{
  "d_model": 192,
  "norm_place": "pre",
  "rope_fraction": 1.0,
  "init": "uniform",
  "init_std_up": 0.0334,
  "decay_fraction": 0.376,
  "dataset": "wikipedia_en"
}
MLP neurons of a small language model. Each row is named by its layer, matrix (gate and up: input weights) and neuron, and shows model dimensions 80-175. Each number is 128 + 24 x the weight over its row's rms, rounded and kept within 0 to 255. A neuron's up and down rows have the sign that makes its largest values positive.
After each neuron's rows, "fires on" lists the tokens most often at its 100 highest values on Wikipedia text that the model never trained on.

L7.gate94 [117 118 132 103 141 116 138 103 139 142 129 138 122 125 142  84 125  79 107 106  95 103 109 140 151 130 127 166 141 152 145 109 120 129 115  97 133 127 107 124 171 115  83 109 111 140 129 151 176 123  89 117 158 151 165 131 111 136 121  70 205 124 143 136 104 121  77 114 158  92 114  77 147  96 177 165 143 138 133 112 134 117 135 128 120 125 169 168 130 119 153 155 154 144 120 158]
L7.up94 [112 105 155 149 125 162  85 113 127 112 113 154 122  90 111 102 132 125 150 184 109 128 125 137 116 135 125 156 137 191 133 108 101 109 144  78 115 130 117 122  93 138  80 133 162 156 134 133 152 129 105 114 123 110 122 112 107 129 124 101 128 149 138 105 105 121 160  89 142  93 136 113 125 115 142 146  92 111  99 109 133 140 135 181 103 140 101  61 121 161 179 143 117 104 149 155]
fires on: "ro", "so", "no", "M", "io", "ello"

L21.gate224 [129 160 148 114 136 151  87 173  98 139 165 117 155 143 171  83 103 135 132 139 187 128 127 124 130 116 166 116 143 101 143 132  89 131 126 150 104 105 131 113 115  88 134 103 106 136 173  70 187 133 137 125  95 102 120 126 116 121 170 108 135 117 131 154 177 122 142 114 130  97  83 151 117 125 111 135 128 114 151 126 111  98 121 165 131 132 157 170 138 138 126 108 113 123 136 133]
L21.up224 [112 109 149 159 112 106  90 120 118 103 141 138 174 151 104 122 158 153 108 125 122  91 148 107  96  62 146 181 102 101 127 153 116 141 151 160 122 116 159 134 142 144 102 141  96 129 138 103 105  81 122 103 135 131 112 159 128 186 110 114 130  53  94 122 106 134 108  92 101 118 118 114 117 110 140 116 126 103 124 129 144 101 168 150 139  87 109 163 139 125 118 123 148  54 103 135]
fires on: ".", "'", " Mc", " O", " De", " de"

L14.gate376 [149 131 140 147 156 154 120 163  94 121 120 150 116 121 133 105 113 140 105 147 125  62 108 152 122 143 128 117 171 127 149 110 168 127 134 161 140 104  59 123 113 134  94 132 115 159 140  85 121 167 119 172 141  80 166 106 167 119 118 159 121 120 159 165 113 109 130 176 103 139 114 108 141 108 137 140  95 126 135 116 125  96 129 102 139  96 137 129 160 114  93 152 131 145 125 107]
L14.up376 [ 90 148 127 130 120 135 132 123 141 190 131 143 121 119 161 124 113 139 111 158 118 137 136  85 130 166 150 100 143 113 159 111  93 100 118  96 108 126 102 121 126 121 152 109 161 109 173 114 109 136 145  96 127 114 130 144 147 135 120 183  96  75 130 119  80 100 140 151 126 100 121 117 152 160 113  96  77 136 135  86 129 134 149 109 145  98 148 147 131 120 126  93  50 122 142 170]
fires on: " de", ".", " des", " pres", " der"

L20.gate290 [126 145  77 139 156 180 127 147 148 131 166 117 114 134 125 113 145 163 133 142  97  93 139 159 157 124 162 130 119 103 157 181  85 120 120 174 132 101 132  91 142 119 130 145 120 123 107 153 170 138 105 136 135 124  66 102 145 140 157 109 101 152 171 114 145 101 147 126 139 145 101 166  97 157  72 158 111 116 153 130  84 150 158 146 133 147 102 148 104 114 155 100 140 144 130 151]
L20.up290 [121 120 130 109 151 147 122  78 133 117  84 138 135 126 120 154 143 137 141 115 164 141 156 104  67 135 146 123  65  97 115 141 133 116 145 147 123  95  95 147 151 125 120 131  74 126 114 128 138 162 153 150 128 140  77 137 147  94 167 105  87 105 126 122 123 102  97 123  95 116 122 110 111 122  98 127 111 122 145 136 169 106  99 131 198 109 106 123 140 159 118  90 142 118 133 142]
fires on: "-", "'", "/", " /", "–", " and"

L3.gate190 [128 112 157 131 107 143  97 169  88 139 133 147 113 153 108 138 148 120 121 145  68 117 149 144 130 144 123 121 151  99 135 139 179 166 138 117  65 168 111 141 109  81 115 147 115 137  88 136 156 125 129 134 107 182 130  91 126 139 159 142 154 125 163 137 121 125 142 158  96 118 117 143 126 108 116 142 108 100 108 120 124 141  89 125 166 106 118  95 111 152 158  98 116 114 113 104]
L3.up190 [ 76 131  72 140 162 142 125 109 110  72 127 110 131 126 136 133 164 143 145 114 115 124 140 168 142 118 108 114 142 136 123 116 133 111 136 129 122 155 163 151 115 156 191 113  91 116 149 122 105 162 117  93 133 140 122 117 131 145 178  94 137 120 122 138 163  95  82 136 132 136 131 116  78 112 155  84 154 173 107 102 121 140 136 112 139 137 111 178 166 129 138 117 144 111 143 120]
fires on: ".", " /", ":", " (", " of"

L17.gate102 [138 132 105 105 136 134 137 123 128 153 124 130 136 105 120  83 118 163 167  93 135 133  98 132 161 150 152  89  99 138 112 161 144 147 102 166 119 101 100 120 142 141 152 131 134 127 147 121 127 144 115 153 137  89 116 135 110 111 106 131 171 110 141 130 158 155 129 100  70 113  90 118 142 128  99 145 104 111 146 176  91 162 118 147 117 130 148 152  79 136  99 129 106 133 139 115]
L17.up102 [153 136 130 127 158 123 164 123  87 148 104 155 147 132 115  85 136 142 158 115 106 113 119 104 142 125  98  76 111 167  77 157 162 127  86 163 145 121 106 143 124  92 176 138 133 140 136 115 125 148 140 156 142 142  69 130 133 103 143 149 132 173 129 162 177 157 188 123  88  78  73 135 102 189 107 150 137 109 124 160 103 120 128 123 137 106 127  88 112 124 100 103 151 149 148 121]
fires on: "-", " cr", " or", " (", " med"

L3.gate354 [ 93 108 159 124  83 138 152 141  82 115 162 161 129 111  98 128 122  96 118 161 123 139 130 151 119 155  90 131 138 130  97 131 155 149 134 108 134 169 148 155 134 123 118 137 112 101 104 153 137 106 149 115 132 128 131 120 149 166 157 152 168 112 131  98 145 145 140 175 114  74 121  96 111 100 146 100 110 111 153 106 115 137 151 115 111  68 113  98  98 131 162  92 115 112 161 143]
L3.up354 [132 113 132 176 145 115 141 197 128 120 145 134 156 145 156 148 151 112 139 129 144 134 140 160 137 107 125 131 139 104 132 113 105 112 189 109 101 136 139  81  85 133 123 106 125 140 129  99 139 116 142 129 122 133 125 103 169  88 134  94  92 131 155 122 111 102  95 133 146 131 201 157 119 143 137  78 114 159 134 141  97 133 104 142 136  96 110 133 139 134 168  97 115 106 139 134]
fires on: ")", " was", " /", "|", "."

L5.gate69 [ 95 166 110 125 152 109  89 108 129 149  71 143 173 104 128 188 120 148 128 149 128 148 130  75 138 145  91 141 105 114 155  90 170 111 129 126 136 164 118 168 156 133 175 116 131 168 149 154  92 129 142 118 136 164 128 136 108 126 107 165 164 140 125 181 114  90 133 129 113 136 145 138 122 107 117  79 122 127 134 107 116 110 124 131 143  87 129 125  87 113 179 107 130 144 133 105]
L5.up69 [153 114 119 134 146 106 112 149  95 133 125 115 179 136 131 143 134  96 114 160 124 135 125 135 155 156 104 117 131  88 132 135 191 132 113  79 159 116 131 118 124 104 126 133 183 128 153  77 125 129 141  95 105 134 168 109 140 137 139 160 109 130 110 118 145 129 109 156 137 109 104  84 108  85 134 130 134 106 124 152 171 152 138 106 135  91 112 138 123 141 140 116 184 139 177 176]
fires on: "ous", " that", " because", "ious", "ad"

L6.gate83 [155 126 113 126 108 110  75 119 101 121  77 129 136 103 115 162 145 121 108 134 156 142  99 129 151 141 129 107 140 111 128 126 126 149  82 125 136 113 120 160 139 184 195 131 153 168 160  98 171 122  90  82  96 129 136 142 131 137 108 133 139 122 126 197  94 135 138 134 122 152 154 111 133 107 117 102 141 140 143  94 136  85 131  85 170 131 121 167 112 143 149 127 158 108 116 110]
L6.up83 [116 159  99 137 100 112 146 102 130 136 147 123 124 165 139 124 166 108 123 122 134 123 132 127 123 128  69 162 141 115 135 115 117 118 107  99 122 123 127 123 147 134 191 141 148 122 147  93 129  68 127 125 127 138 132 125 151 165 171 160 181 157 109 133  83 135 131 115 122 105 135 126 109  92 146 144 105 166 147 122 123  76 132 111 131 119 151 130 115  99 136 139 165 123 121 146]
fires on: " that", " when", " because", " While", "ough", " if"

L8.gate249 [122 110 122 157 168 126 151  86 139 137 160  93 100 124 126 141 138 156 117 141 105 157 151  90 149 119 118 154  95 138 174 119 156 112 102 143  84 115  76  99 148 103 112 150 129 129 104 133 113 167 114 146 107 108 152  95 114 122 119 107 102  97 115 108 128 126 114 126 147  95 104 104 163 125 170  89 144 109 145 133 151 126 138 120 183 119  90 122 134 109 147 117 114 134 151  97]
L8.up249 [137 117 120 142 149 108 123  97 130 125 140 100 110 100 159 141 115 147 187  95 130 141 185  92 100 102 133 182 131 123 129 131 153 126  74 140 119 149 138 187 121 125 152 107 118  99 119 154 109  88 118 128 142 139 115 120 148 124 153 101 114 123 127 159 129 120 114 103 141 144 127 127 134 129 105  94 143 120 180 135 148 143 120  92 113  87 165  55 149 139 104 119 154 117 155  96]
fires on: "ti", "nt"

L3.gate226 [121  78 113 124  88 152 152 115 106 120 103 130 105 141 132 118 112 140 100 127 122  99 141 130  91 142 157 125 118 128 110 145 131 103 114 156 143 141  91 104 148  93 108 158 137 166 132 105 143 106 155 126 136 189 166 113 120 135 157 146 120 145 161 132 154 111 127 162 103  93 114 117 115 129 138 120  99 132 177 134 189 107 107 130 144 140 131 122  81 125 139 126 145 128 132  87]
L3.up226 [121 122 142 152 159 111 133  88 130  96 111 119 123 156 126 140 143  87 128 142 157 136 120 160 133 129 131 165 186 126 148  73  85 115 112 103 148 117 132  91  97 127 115 159 126 135 112 120 130  70 115  99 103 119 122 126 153 151 104 141 128 147 150 150 148 116 128 108 143 129 133 120  90 106 147 144 114 124 138  83 138  96 140 139 177 131  90 129 146 147 119 151 126 122 134 100]
fires on: ".", " –", ":", " :"

L15.gate299 [127 101 172 138 147 150 146 158 123  74 102 126 103  96 121 122 102 148 121 138 128 126 111 162 122 150 131 156 149 140 111 154 164 158  95 133  85 117  88 118 111 140 129 165 140 140 111 130 141 131 135 136 128  87 124 132 133 105  83 112 114  90 147 135 122 124 146  95  96 136 100 148 113 127 125 134 113 136 111 151 112 119 146 121 166 137 121 133 136 160 146 132 108  89 109 180]
L15.up299 [176  79 156 102 159 121 140 104 140 129 153 110 104 150 111 101 150 127 153  74 156 130 102 122 120 131  84 111 148  96 112 184 159 119 131 120 111  97 136 165 144  93 130 127 147 133 117 103 154 139 135 131 126 130 113  95  61  94 112 124 140 156 119 123 107 174 127 113 161 111 139 155 121 121 161 123 117 134 129 136 127 122 135 164 114 134 168 108  93 140  96 144 119 150 131  99]
fires on: " or", " high", "-", " and", " nearly"

L15.gate67 [149 135  82 110 130 212 128 123 146  89 126 135 109 117 127 156  95 119 134 159 118 123  93 128 118 115 109 134 123 154 104 136 129 146 163 170 155 116 119 186 130  89 160 175 108 147 143 127 123 131 133  67 153 100 129 120 149 116 126 133 130 123 136 128 137 128 102 154 116 147  90 138 166 122 145  97 107 132 158 191 139 106 126 117 124 147 125 115 108 167 123 136  95 161 106 165]
L15.up67 [186 156 120 134 114 101 126 145 155 108 122 129 145 113 114 144 143 111 112 110 158 145 134 124  75 126 107 119 111 157 108 169 143 157 186  72 151 190 128 130 118 147 113 127 136 112 138 134 103 141 152 159 138 114 134 133 142 163 122 128 115 173 160  85 131 126 118  96 137  92 108 141 103 123 132 159 120 162 126 114 104 117 126  97 126 126 144 121 144 117 130 111 168 168 113 141]
fires on: " that", " which", " All", " first"

L14.gate80 [110 114 118 147 141 101  83 117  81 147 101 103 151 124 113 130 138 124 140 131 162  89 155 134 138 176 106 124 165 144 122 103 114 141  74  85 145 133  58 168 160 114 114 160 128  75 137 114  90  89 100 137 156 111 106 150 147  91 136 139 141 112 139 134 138 128 132 111 147 136 135  68 121 146 123 127 130 125 124 136 144 125 135 134 133  85 138 158  62 120 130  97 103 157 104 112]
L14.up80 [138 138  85 106 100 112 112 102 126 141 130 137 129  90 106 167 126 120 156 121 141 178 123 117 130 124 108 112 117 123 172 157  81 159 141 134 131 125 104  99 133 105  79 134 127 143 118 142 132 152 133 112 153 149 131 135 160 116 173 126 116 119 132 126 118 114 134 102 137 168 157 158 104 104 115 149 124 125 115 129  97  91 145 132 131 102  82 113 126 107 137 110 133 158 139 101]
fires on: "s", "c", "an", "t", "ri", "ie"

L6.gate185 [138 131 159 149 142 173 163 136  91 149 151 112 111 106 130  95 138 179 118 170 140 102 113 110 125 129 130 129 124  79 127  92 125 134 143 117 111 137 158 142  90  96 130 125 130 125 106 122 158 164 172 151 164 135  59 110 136 119 102 141  56 114 122 126 117 170 112  89 100 143 116 113 120 118 151 115  90 143 114 169 143  88 119 130 126 133 100 137 108  95 132 138 129 114 165 148]
L6.up185 [120  61  70 181 144 124 163 171 114 120 169  95 146 141 140 105 154 155 114  92 144 163 121 103 108 148  99 122 152 150 133 145 119 155 143 140 136 120 143 132 138  93 138 145 105 121 138 118 133 121 133  88 153  98 140 136 144 172 135 130 113 127 112 131 146 165 121 129 113 174  96 129 139 146 142  91 106 103  81 123 138 142 153 111 130 185 119 122 105 122 118 130  44 117  79 125]
fires on: "-", "é"

L14.gate10 [131 139  95 141 125 131 129 142 110 152 142 141 134 139  97 139 115 157 133 108 141 131 162  96 141 113 154 179 160 132 148 106 139 149 137 144 126 131 113 120 104 117 155 153 151 163 174 183 124 139 161  88 132 109 122 110 106 108 119 140 112 106  93 138 110 151 148 132 180 132  94 100 141 154 129 139  95 121 138 155 109  90 116 144 131  72 126 170 107 146 123 102 113 140 122 105]
L14.up10 [124  60 123 126 124 153 116 130 149 134 140 136 140 168 100 163 152 117  94 140 152 164 125 109 100 105 139 133 169  96 106  77  98  87 153 101 124 147 138 129 110 172 135 125 107 149 168 118  93 125 122 112 107 179  68 147 124 100 195 148 125  89 113 125 133 135 114 133 121 198 123 159 130 126 128 153 115 160 145 146 134 165  91 133 139  97 108 159  78 131 131 121 119 122 133 100]
fires on: "r", "t", "ee", "af", "f"

L9.gate330 [132 115 153 130 170 134 142 120 105 157 152 161 134 104 158 101 108 121 126 113 146  92 122 107 144 106 124 127 113 163 149 145 115 147  93 117 127 182 101  94 158 106 149 122 137 163 167 129 135 150 114 144 128 109 148  99 124 120 121 110 134  98 146 134 135 112 139 143 137 145 120  99 128 164 120 139 110 112 105  72 123 116 129 147 113 144  92 151 140 114 116 113 139 139 130 147]
L9.up330 [ 81 115 143 136 121 130 139 151 122 131 111  74 121 143 137 100 128 102 147 129 138 127 133 152 144 145  71  97 159  95 127  74 123 131 153 150 106  99 107 113 138 120 119 111 153 110 113 149 102 144 149 146 112 108 159 176 132 122 148 102  88 111 113 133 138  93 130 182  89  94 129 112 107 141 157 120  95 140 103 149 147 127 141 160 103 122 125 112 127 127 151 100 115 137 126 147]
fires on: " de", "n", " la", "s", " der", "r"

L5.gate224 [139 158 127 115 170 145 131 174  96 112 102 137 145 145 141 151 142 170 152 115 144 141 153  85 138 143 133 109 133 116 163 113 127 144  97 124 136 149 176 136 144  91  96 148 102 130  98 144 151 160 166 169 178 104 157 133 155 153 151 146 126 119 113 145 102 135 138  81 117 154  93 117 103 114 107 139 121 114 120 124 117 104 121  71 174 128 128 129 128 102 164 141 119 100 140 122]
L5.up224 [ 86 135 125 119 160 101 122 157  91 180 115 104 150 101 140  92 135 144  62 148 125 142 160 155 172 116 169 144 138 125  95 165 125  91 111 141 106 124  93 124 118 137 128 147 135 103 165 134 149 123 123 144 111 109  89 146 115 131 146 141  93 131 162 155 118 137 113 109 135 123 112 178 119 147 114 134 171 118 105 146 139 126 115 117 116 174 128 155  59 126 123 112 117 131 125 123]
fires on: "-", "ta"

L16.gate362 [130 144 119 118 139 130 131 145 107 125 162  97 158 126 123 133 158  92  96 130 140 120 106  94 153 151 136 139 133  94 137 103 141 132 121 134 163  78 138 119 137 148 145 104 176 126 156  88 159 164 111  85 142 152 154 101  94 181  98 111 108 132 115  96 145 142 121 163 117 114  97 161 150  89 120 107  98 125 130 104 155 123  93 159 132 138  88 159 114 118 113 171 103  86 135 110]
L16.up362 [111 155 144 132 163 156  87 115 149 121 132 102 154 129 165 159 116  94 149 114 125 133 173 151 155 151 123 118 124 103 144 147 176 103 145  96 127 141 145 125 158 108 103  86 170  87 131 155  96 114 159 181 143 109 138 157 146 133 106  93 111 103  85 127 136 143  95 138 143 128 133 111 103  84 161 194 141 112 121 176 119 172 115 155 105 108 112 184 156 127 126 118 132 131 136 162]
fires on: " =", "="

L21.gate51 [213 150 147  55 138 153 122 142 100 117 138 122 109 123 173  99 155 134 125 164 142 124  85 101 102 139 163 117 157  93 161 149  93 146 148 157 109 138  68 148 130 136 115 111 129 121 119 119 162 150 178 121 146  88  96 138 127 124 128  96  99  98 142 113 102 118 158 146 130 116  95 118 167 127 158 112 138  54 151 109 109 119 155 130 125 115 105 134 142 172 137 107  90 163 171 134]
L21.up51 [138  75 113 157 148 126 116 142 122 131 138 136 119 188 155 108 118  98 124 151 155 123 138 119  90 116 133 148 145 172 150 133 125 110 142 115 120 185 138  93 147  80 143 155 158  91  92 139 159 122 133 124 150 120 120 116 138  90 143 121 104 126 202 104 175 103 124 137 154 131  87 125  99 110 130 166 153 194 118 130 115 134 118  73 108 121 108 104 147 131 125  94  88 142 120 118]
fires on: "-", "'", ".", " '"

L17.gate230 [143  98 151 125 135 135 112 105 131 157 143 135 131 134 148 158 115 102 157 122 158 119 142  92 122 144 113 103 134 125  98 124 130 140 133 100  81 126 123 160 174 130 112 146 117  64 136 135 125 140 141 128 122 161 135 150 119 122  99 108 127  50 180 146 150 141 137 156 132 155 114 145 109  84 103 157 159 137 135 144 139 115  81  93 156 111 136 145 133 127  87 140 108  78 115 129]
L17.up230 [127 144 105 107 134 152 122  89 182 142 111 102 123 136 117 139 130 125 142 169 131 179 153  98 124 119 141 151 142 109 149 128 142 123  95 133 136 127 129 137 148 129 126 149 154 105 168 121  86 102 145  97  98 179 172 115 113 139 122  98 132 111 122  90 122 134 144 145 162 150 145 150  78 146 174 150 141 156 142 110 138 101 126 176 149 118 114 138 127  63 129 138  90 117  96 134]
fires on: "n", "t", "in", " Don", "it"

L18.gate23 [153 112 143 137 113 155 123 123  99  83 102 132 141 129 100  91 102 129 148 136 125 130  90 132 157 167 165 105 125 144 101  82 132 141 126 117 174 116 126 102 117 142 115 150 161 135 119 122 107 113 154 103 142  90 145 151 165 103 100 160 130 146 104 177 107  90 147 147 103 165 111 125 122 153  99 167 118 118 120 153 100 134 165 101 160 132  61 149 132 129 113 120  98 140 149 141]
L18.up23 [131 107 178 139 142  90 162 112 145 166 153 150 158 172 136 109 125 130 101 124 121 124 131 157  97 110 107 110 126 160 107 128 121 140  98 138 121 117 197 150 143  94 152 138 140 175 144 124 122 174  60 139 134 175 112 149 109 132 121 157 130 107 107 116 145 125 149 177 113 160 146  82 147 139 126 166 116 120 150 154 119 117 164 107 102 135 112  92 106 104 110 164 139 114 126 113]
fires on: " to", " –", " of", " and", "–", " or"

L9.gate329 [157 143  89 129 133 123 117 117 128 115 172  98 100 122 149 160 118 151 127 124 123 109 148 143 135 120 123 140 136 157 114 136 117 122 105 159 140 144  77 107 139 113 150 111 108 106 133 160 111 132 142 132 146 160 137 147  70  98 141 131 126 106 141  97 120 136 111 113 150 112 140 120 136  89 149 107 162 142 203 135 153  95  93 100 154 120 141 127  94 111 116 105 110 118  82  70]
L9.up329 [155 104 100 104 143 103 135 101 167 146  65  96 113 174 120 147 123 108 169 143  86 103 134  87 116 100 162 170 192 119 131 114 112 143 114 166 153 128 159 138  98  96  89 170 102 125  82 149 186 134 135 116 116 131 135  94 147 125 150 138 144 118 110 127 115 150 162 135 159 160 136 127  93 108 141 146 124 116 140 112 120  92 128 187 108 108 121 102 146 119 145 131  94 144 140 103]
fires on: "ti", "t", "th"

L17.gate57 [121 115 122 183 122 127 158 160 119 124 134 122 120  69 132 112 103 125 155 124 128 126 110 112 119 125 161  80 143 151 146 118 117 113 142 111 123 143 101 144 149 139 124 131 130 150 144 120 197 103 136 130 137 113  96 111 127  88 124 138 126 141 111 131 124 123 125 173 139 168 146 109 126 130  95 150  97 139 103 148 114 129 141  86 159 106  96 155 132 119  61 169  94 100 153  71]
L17.up57 [ 96  87 114 120 115 115 182 140 112 111  92 121 131 127 114  92 105  77 152 150 165  63  98 135 131 155 140 155 146 124 110 112 115 112 112 124 141  75 144 155 116 133 116 127 119 122 165 132 168 128 129 104 124 137 110 147 106 137 130 103 112 103 125 158 116 134 112 122 108 126  91 118 121 128 124 110  98 123  68 132 141 115 176 133 129 130 155 138  71 138 138 114 102 121 133 137]
fires on: "-", " Grand", " de", " grand", " el"

L16.gate195 [121 174 119 113 144 119 130 106 119 121 143 144 141 139 151 165 164  98 131  62 134 160 135 114 170 142 144 160 159 140 103 139 133 165 132 136 113 144 100 140 131 102 122 121 167 137 130 142  90 125 106 106 147 114 123 128 122 145 128 162 194 109 112 178 109 166 126 117  87 136 106 118 155  97 117 144 100 133 137 155 131 105 151 131 136 139 141 126 148 137 123 128 123 158 154  79]
L16.up195 [130  79 160 166 121 124 112 135 141 100 117  86 163 123 102 111 112 116 154 122 125 147  87 123 135 100 124 120 127  73 139 109 130 165 145 145 140 113 120 102 102 109 103 113 133 137 111 130 115 107 141 155 125 123 146  50 140  80 147 130 122 140 146 172  91 175 104 185 133 141 131 142 111 106 105 165  76 139 149 154 134 125 174 140 176  65 117 138 108 161 104 103 122  87 117 145]
fires on: "r", " bar", " part", "b", "t", "te"

L14.gate12 [124 148 145 140 133 125 152 144 118 136 189 138 114  95 155 115 180 125 111 138 144 110 141 125 166  84 120 139  99  95 123 119 142 137 110 132 128 119 120 132 133 144 129 111 137  85 126 129 143 151 109 156 115  96 155 116 117 161  85 165 134 141 146 119 193 119  91 136 128 151 113 166 102 105  97 110  99  95 144 142 145 177 124 127  86 140 127 151 168 142 105 157 134 104 113 131]
L14.up12 [121 161 140 132 149 132  81 135 169 126  80 123 112 141 106 150 167  93 111 116 113 151 105 109 101 151  83 108 133 106 166 139 167 144  93  90 110 127 139 122 144 114 138 107 147 126 129 112  97 126 127 153 184 138 143 116 125 146 106 157  92 112 116 148 128 149 128 156 123 161 138 119 152 128 136 126 120 138 148 102 173 135 119 142 124 130 107 138 134  84 135 171  94 146 186 153]
fires on: "=", " ="

L4.gate116 [110 146 115 174 150 106 114 128 150 107 104 118 105 116 104 117 132  79 136 158 135 157  89  84 133 129  81 152 167 110 120 106 123 126 153 113 167 130 121 118 134 144 145 171 107 173  88 165 109 146 136  90 142 160 154  65 166 125 131 128 145 139 114 115 151 102 118 170 106 107 105 134 123  77 106 121  92 137 104 149 110  83 128 103 118  95  87 101 124 136 139 133 112 135 151 149]
L4.up116 [ 90  58 133 136 125 128 110 135 157 146 124 110 141 145 164  91 103 156 168 127 110 127 149 130  81 107  76 145 179 185 111  95 108 146 121 134 118  99 174 154 126 110 103 136 138  93 106 122 161 112 100 175 129 114  89 104 139 130 102 123 162 145 153 119 130 177 157 124 130  95 134 139 106 112 145  80 126 140  75 147 115 136 128 109 159 125 125 112 142 128  99 167 129 106 115 125]
fires on: "d", " to", "ence", "ated"

L21.gate332 [118 102 115 114 133 150 135 127  71 136 171 148 125 114 128  97  83  96  90 134 149 113 126  99 144 118 166 150  34 148 134 163  96 123 109 121 136 147 159 106 105 118 117  92 155  81 133 116 130 151 151 150 123 118  78 150 178 106 122 154 116  72 119 137 137  93 149  90 105  84 114 121 143 159 124 131 117 130 185 170 129 125 140 117 134 158 119 126 100 119 126 114 155 127 128 132]
L21.up332 [117 145 147 120 153 121 164 121 102 144 146 117 118 142  96 129 129 101 149 118 127 144 125 130  83 105 147 151 129 113 138 138 137 109 118 153  95 136 110 111 180 130 116 112 116 111 151 140 118 128 148 157 156 196  95 125 158 106 144 102  74 112 106 122 102 114  87 115 148 157 108  99 127 107 155 115 147 132 121 141 132 110 147 129 138 116 150 187 136 162 138  82  70  86 118  97]
fires on: " and", "'", " his", ".", " her", " Ph"

L10.gate85 [142 124 174 110 153 147 151 110 110 102 196  90 136  92 125 106 116 137 135 133 111 162 132 126 163 170 141 130 102  95 151 165 126  99 138 124 168 157 124 138 167 154 149 131  76 129 150 134 157  92  85 111 137 145 156 154  73 112 117 111 155 143 126 146  90 108 104 125  97  74 104 102  90 131 132 123 118 119 119  99 141 107 123 110 125 103 116 148 140 109 156 136 128 125 105 136]
L10.up85 [ 88 154 145 139 106 140 115 147 114 143 108 113 136  91 122 126  83 128 121 121 106 128 143 129 138 118 180 143  76 124  87 103 132 132 131  80  87  73  78 135 119 160 159 106 167 148 128 138 127 129 157 101  96 140 156 142 114 131 129 127  85 117 150 149 122 104 115 141 137 129 123 163 167  86 129 155  84 119 114  97 153 137 161 109 112 134 164 133 115 135 140 118 107 140 139 149]
fires on: " O", " o", "so", "no", "So", " So"

L13.gate301 [135 121 135 134 129 160 111 117 136  87 139  96 146 132 128 145 123 152  86 111 204 112 128 120  92 119 111  71 106 161 112 122 140 133 130 167 165 171  84 145 113 133  98 161 106  99 143 115  88 131 107 146 159 111 139 108 149 155 147 150 153 155 138 135 169 126 133 181 121 145 150 175 124 116 134 128 124 118 113  86 122 145 148 169 115 167 121 116 118 154 123 142 144 106 134 159]
L13.up301 [120 113 147 130 144 166 176  98 137  92 129 129 154  99 155 121 130 143 109 120 130 119  88 114  79 100 113 117 151  88 139  91 160 121 175 133 125 152 123 153 161 169 135 176 151  84 157 121 121 115 123 130 132 108 137 165 113 142 132 143 110 153 162  70 119 142 120 154  73 111  76 139 122 154  69 121 105 162 108 145 116 142 125 139 138 144 128 107 150 132 156 122 115 161 136  79]
fires on: " all", " All", "All"

L15.gate231 [146 129 101 128 138 135 112 106 173 126 105  92  90 113 123 120 153 122 136 101 154 111 116 112  80 130 147  79  76 135 136 106 130 128 118 145 135 122 128 145 163 111 122 140 120 102 145 146 104 130 128 149 141 119 104 148 157  88 126 142  98 122 139 126 113  82 104 159 137 134 113 126 161 156 122 149 135 124 117 134 109 137 128 118 103 122 127 164 175 136 142 173 144 133 121 101]
L15.up231 [129 123 132 133 110 103 169 121 151 158 117 110 139 100 133  90 135 132 113 137 171 127 142 111 102 120 136 151 175 117 121 139 140 147 157 128 148 105  66 158 131 140 136 128 150 102  97 124 126 131 177 133 116 107 140 139  99 166 125 132  92 146 105 126 160 154  90 130 146 140 146 116 139 125  94  92  97 136 116 124 120 152 150 143 141 166 142 121 161 138 126  91 158 157 190 154]
fires on: "-", " all", " viol", " conf", " All", " St"

L14.gate272 [168 124 116  96 148 153 142 188 134  86 158 130 134 141  77 160 150  99  93  91 139 156 111 154 123 164 116 140  99  68 109 103 121 110 150 122 133 117 184 109  98 172 147 109 133 138 151  90 121 158 134  91 121 134 138  88 139 130  91  98 125  81  88 125 164 128 120 115  93 119 140 138 135  98 130 132  91 101 143 137 120 158 112 170 154 122 146 110 134 162 171 129 144 108 140 134]
L14.up272 [127 138 138 119 139 129  96 127 167 120  81 162 118 152 156 159 151  80 145 133 129 136 169  78 132 118  88 122 111 158 164 154 159  81 166 111 115 101 128 123  99 120 147 108  96 130  94 101 121 131 131 118 145 135 141 129  99 136 157 118 107 112 121 164 120 142 140 117  89 142 102 101 106 124 113 134 114  89 119 118 161 118  96 127 154 101 119 108 154 151 157 124 144 144 143 146]
fires on: " rel", "=", " Rel", " acc", "rel", " impr"